config.toml
n_layer = 9
d_model = 256
n_head = 6
n_kv_head = 1
head_dim = 32
d_mlp = 1024
vocab_size = 512
activation = "gelu"
norm = "layernorm"
norm_place = "pre"
norm_eps = 1e-06
positions = "learned"
qk_norm = false
attn_scale = 0.177
bias = "none"
tie_embeddings = true
parallel_block = false
init = "normal"
init_std_qkv = 0.0244
init_std_o = 0.00575
init_std_up = 0.0244
init_std_down = 0.00575
optimizer = "muon_variant"
lr = 0.0103
beta1 = 0.95
weight_decay = 0.025
lr_head = 0.00876
grad_clip = 1.0
warmup_steps = 200
schedule = "cos"
final_lr_fraction = 0.0
batch_tokens = 32768
seq_len = 256
doc_mask = true
train_tokens = 208600000
steps = 6366
dataset = "wikipedia_en"
MLP neurons of a small language model. Each row is named by its layer, matrix (up: input weights) and neuron, and shows model dimensions 128-255. Each number is 128 + 24 x the weight over its row's rms, rounded and kept within 0 to 255. Numbers have three digits each.
A block is one neuron, or neurons of one layer that tend to fire together. After each block is what it responds to, as a language model described it from the Wikipedia text at the highest values.

L3.up554:131111103140158127176123135145150134160110110121105165130134132105115158151106117123138125084143145129146155093149139129133133081131105131146109113145159062133096090107131113159158152123158084122107144124116167099131134118127080078052136131149159104111135148159069116134101127116109132185138139150157147130096140132093176155145130091135151111141110123120130134131146124117108181136144
Word-initial "re" prefix. Fires on an opening subword, chiefly "re", at the start of a word split into pieces, e.g. re-ference, re-ceptor, re-gime, re-turned; sometimes ro, ut, c.

L2.up266:140102119094110149180144132100127130111142137179125130089146137076130156132163138155142124088159142167088131159127151085139138125132115128179117144123150115148121104120147103094126162150086133146105121122101119139137086137095111166100100141079147119125132143142121152114109105139139144078164106188134114122144135104078159106125110133124133146148083119123135163100112132099136185108133
L2.up322:148140130149159153154129126117201139142063170136136154156149115143097136087126127126110142138132087134194172115127142105124168118132103147104086099129187160163137126119117132159112125117123127098141132108091157141143073120137099100144128105110127115146120144100134139103151133117122116101110160122141071155148134099127141131130099134106100129162113118145113125153102102124118123127106
L2.up345:134117133154193135153136142146171139126126156101163137149135109110127144154112091128134158147143126126107154136134116123123115093086126140132127142131136131166177128102186152146075137160102096108138118118139102125136151156141141070089124149145166136113138151122123114128146142095148127121143098188107090118136129124093119121099078104101132110132120142163101140080096180103140108095141
L2.up448:128151104128103148140149125163107137118148122162112107149105123083136165132133113140153149106114132107162094150114111129173165129088114126111144121141095112088120113108163125124107168126105150095136163129102113145174158130095081133169155141134135125101140128092111139147155125120091112103154140154161134144147121142108105136124121143123113092146128124145116160115127109076152145156140
L2.up461:125112157119111105145110150127114105143160143158145093156110120147145124125126125126132095129151100121146138157131155105121151148132119058154159064115112159151128126142127115148086153153122144136109161105092143117120152149091151151124147116132131114127117157133140185144132089145142139078128132128097143102162100121080131085134136098124157126106141140133125120118068135149130068134137
L2.up553:152115111132151143128174126108141148144136126160190167147144121146143088113108100104118121131106104174160165134102121049098129108122146086115083097119115104154150127094126143140187108094124132144111131093123159114136135133134071135128114108150123117128131135173203094152111080121106112088162129097150134163155107099091139099144110118097169153138125133142142117142095108134124156141146
L2.up649:127150117146150109177104104098125146114120088132161130147122096107115159147151166115144093135107122114120144135128136147106120148130121155103140162122122145147159095176154140115151142143114126094109112131149110086132120148072099135110152097112142112094127138136158145092115106121116133093139129121139167123104128097128119105123178105078106116108130127083127115132123165112109115110121
L2.up716:113131126156151108132128176154117162133144110140121120184103092118107122141126114134147116130118100202124156124109110092113199070140122123132117136110188151152169113132166086127138160170173141143117150103118111120145120138123100178108142139116144139129103146133136132117105147172117149139136094134154114146132159138126115105096152115096142136199109139112157149147133091119089122124110
Word-initial "re" fragment. Fires on a word-start fragment, mostly "re", sometimes "com" or "con", when a longer word is split into pieces, e.g. re|mained, re|cord, com|pleting.

L3.up332:124137152116086130166159141157141150129136103132142079150146151155098116133193147156147090120104148128125114156116137122142171151107143135149094106153134163154165152140101121102137144167133130132157098104118124202100129112102111129147149109094125089133124132127103132148108153131141100121132143104121094126138124130119129151128111066093145136128089131125106131181107092147163145109126
Article "an" and n-pieces. The article " an" (at an enlarged, after an exchange) and word-initial "an"/"n" pieces (angry, answer, announced, anti-, née).

L6.up178:125166100135154132148112123130088109102143133150151131114144128138145176157137176126126138149157116112110109180129104128096124139134110110134112140140145108170136103145127128107128085085147082145143151153139125145116129118137172106121146130130118092141143139119119169131116148168148128112085111100131084170116110088140159139139092118126168164135119129124172149144140124094094116129118
L6.up278:113123122121173165087101085145100098149154108114134143135154128116172134107126162123148158116133135111140102116130106134151108164130117140112138123168108122147119141119147129113130152102122095139147162131189133146153100166115140137155137112161106083124142202149114114151116097115123114099127131125143120143147122082133159136039104143100172128117092133149153180103137127116102120111136
L6.up293:129130116115142152107142154168123142138123126133143124153142144131129145200091110147108075172110176150169090107113167124107145147152110125111113108132112158135100110142140125113105112078117147130118167145147128152148109117139112093103131162144141131147127144113139167143162161126131132133118107111152120102106153140113122152092123120158136079066132146152143094162125109127121168140157
L6.up378:142120122173160138133124100135146116117144148121122083152126082155154150132158119070108116108095161137133120125160180135134115136105177144137116109126130156128129080134144115169092151126105124140104176089137142150156106149117179091159134164121154121125135137159126109127094113134129087086126132134133111116142123123141182127184180125131123095127106144122093165155125108119088116128124
L6.up590:089092151149200142108116115134126098151170116121108152159146151172143136131137150105169149106108146136088155123107125156141128108126116172093110117114142110162140108090111114108131170138158062150120206094141122085144144119151169151147145113145127111123148122138123120096132103125162118124094169077134133148155090158139113108134108155128156119139131165120103143110096107092093113122162
L6.up594:167104163167125139130122104122126128150072101110131146104158123137170124167143114132124107113137140155158052075122125104119102137101149131087146119156085137151102148168119100128128123098101187113105150127142100096140132111090137125073137115139126142111128129141121170125141135102132106103178116071139130152130139126106112153102126129151126156139160136141169187127146134102189123114105
L6.up615:081104121127139150130155148121127161116124135179156150153115139124116133131112132130120153144146101130152108119103099137171136168094142137120152132171107103120111088157117137125093148131162153130089137129126136170181119127106155130123132103108198128151129114127148112111122141072127145116147146160087108171116105121176121151150151107135119120088089153159100142137148128089117150122086
L6.up872:115178154125151136102144113104129135158164082152104145089154145125114141122088127127112127109165139139169122093141105166126141084141107097138152125150136150119097128128102141123102129127148137136114075149158165079128078150109136146124148188156115133124122122139112094147133141122087098125138058124178144132112132088110130132142127119131106126144082139122152160130132124118136092141093
Article "an" after prepositions. The word an (sometimes the start of any) after prepositions like in, for, to, plus scattered mid-word n/on pieces (Monte, England, Anne).

L6.up64:157120062135105087168156134140103096146103100136127137120153124091105119109100145083166115151111180091084174139154157127106117133159124108154135094126129102096145103136139157102146137104143127126121097145133143136140122125106100138124107106094134133137166092140095104156114113110106134123074141112111107123105127102119132101148157160110164129078136159133108123165064178122185123140161
L6.up81:133107092140149144120142135184135117141108136120132099128162119141169119134169131125171163149109166106127156158145129080146087121148158116150146057141144103132133128132117104123148101085124123145129188123138084122174133071140133185113122122107129128156148100130147139129099136113119140095112147151088162120127129155081103110121123173135170085086095134137077114157115136089179104158138
L6.up186:112106148147157135140153162129129142131142129187116122170150109129145113171123103133147082096077128150135124146162139098132143126154119179129121144083118114149146081150112137149107119174158125164124118142131133151159115186068102124146135151093117090127095144122129140117137128145141125106143124163118116100175124159141128112131126144093094139183125113130128089101126157115088131172110
L6.up201:114094072143135095086111166101139114133105106131119152146136164118068137111136145130158126107165136090162133111127148106155102149114139101172117118112120112137135084161156131142135150115133138147094103131156132144144116137171114155128120137099172123113159125159155144093107124099081125136104098186139164148152124098068101134132159151132168127122162148085129137100140139097130125117163
L6.up503:125080115166128117148162145150127151126120097183091120152142118145073123156112143120175145100152137124140116115149154130112157131136106143122107096124134116165135116122113128110090089192167158147107124147075136093123160125081123141160117137114134125106130147132140146155094151094110149124156104170145112115094143125112153161111121106147129122125152094129155110120107148096157147121131
L6.up660:140093132115162117156119183105123149146148149146122087131109140146095099114108116116112135101121118151112134113139130110153111152136163121129144117115144094141132133157119156192133162116122144137119088118129183118131176107142136130142095103106128096120134179118140115137206149139092150175132085087124163170118114088141102073117134138135142134127138144132114114135120139127136106144177
L6.up715:112084123163115138157103118127110125110126127191135117165140162115155157160126172147127137146131125167130086115132116136125155162140116131118168149140132096120152146113074093119153118127147144120123092127122162108153121124047147128113168178157113113170121111157147160111138114101117146094169118167111151110112137125121094124152141105124159127135133115112107125105095141162120103105126
L6.up866:153139133162140141128156119114099141157133084095163119150146125121074084162118091154096161088159147165135120127146163127108087149116113104152164157140142083131115098155126140155142132107155144098107122166142160110125127106131165133155174110148132118149132167134173171115140102095144124115137124170097090107114112133151124146136148154119143134105111157096137121161129133138140122128139
Word-initial prefix "re". Fires on the opening piece of a split word, mostly "re" (also con, com, pro), often a verb after a subject, as in re|turned, re|ceived, con|struct.

L2.up6:115156119124147182147146124158145089121127123104181105140110102156116106071125114140122130130115125153166139141114120178153129167126144123159102101149132150137180159105104090148118107148090157110104115137157139176127135110135132130144152146153075089144122108142141148092108119107101142130147111140145157118149126102130142133114096130146128121136119184099156125124137139105160154127154
L2.up353:118117169140147118134151116153157153149111109125184100084148128081156124128169093148094135131098121097134134145130123101100123168109140104124171153133140147154122153121153083089120145178140147132117127119117169092128143117129134115120137102125151095167132134100137116155136124114087077087111136106156116133164173126092099165179128129138147151118123173099137124123110136144136126139120
L2.up492:096169158148154143145153140143104146181101126148145152100154132135128077135098100108125156134095128096134154146140140105135158122165094158124123094154150092070143138162156137166149134104112137140106064153154128159160097098125131080149113105132143108162136145126130106146162131133093132112140156143136083095135094134109164129116113117116113148162137104160119141104096089173118187167164
L2.up503:131099163127111141170114143133167122172122127134152120121102099165125133155130143083111106124096159147149164148129089127130094106128100122164072104147109126082139106111122099099142109137162116134156125089104133147138129107166134096119136137135187108100096088115109130136122123141144123107154155159117147173173096154094175149150111109096150136150131183149157170148124120124111107134112
L2.up640:132148136162122093130141132120130099134139144187122150169145125159148095179119155056090114110124134133098092135150167111089126122136108141083132134139139129123138129116088110118130080126086174125132087109121126104124137096115183149100153158112128095115127129159129174114148107139157103112143148121143153163166125138159095124113142130110173179113107130178103143122108151094109097094125
L2.up727:158144117099117136146115150156138110090108155158141148101143157108110113141162131087140144111105139114158099087102128132114121130149167118146108094137150071092123095158101113112141157131156151114142172162132095110113129130110149106137156066116134069159094132130145115155135124140089105131113149083130120083124100142106099122141147116143141162133188122103116175158121098147132137164134
L2.up862:149147166120121138161157145145152140144133107142147116119128153129124111146162129118096122129151156088157091125139108132117093099124109162085157159163140123126127114093113096168118101142158132143117105123108111126131131107190141091101159156155111126059118148104142139106143110116106140052076148121160157124144122074139106130153161145138136121142128122141106141124083110104134119107164
L2.up878:088097111151101115154139160135189114128166139097153127086126190117121125164102106116148105089118138150161164133103080102095135125144116151124127124141122164081149116088154121126105103150092055119144125110155152144141150063144107130170136132152097073098125116140139140156141122129169129142113070140140141126123140156108122079107153134115108101146111147123113149125145147133144145118137
Piece right after "in". Word pieces that directly follow "in"/"In" or a lone vowel fragment: in-ter(national), in an, in-st(ance), e-ar(ly), O-n, Eas-ter(n).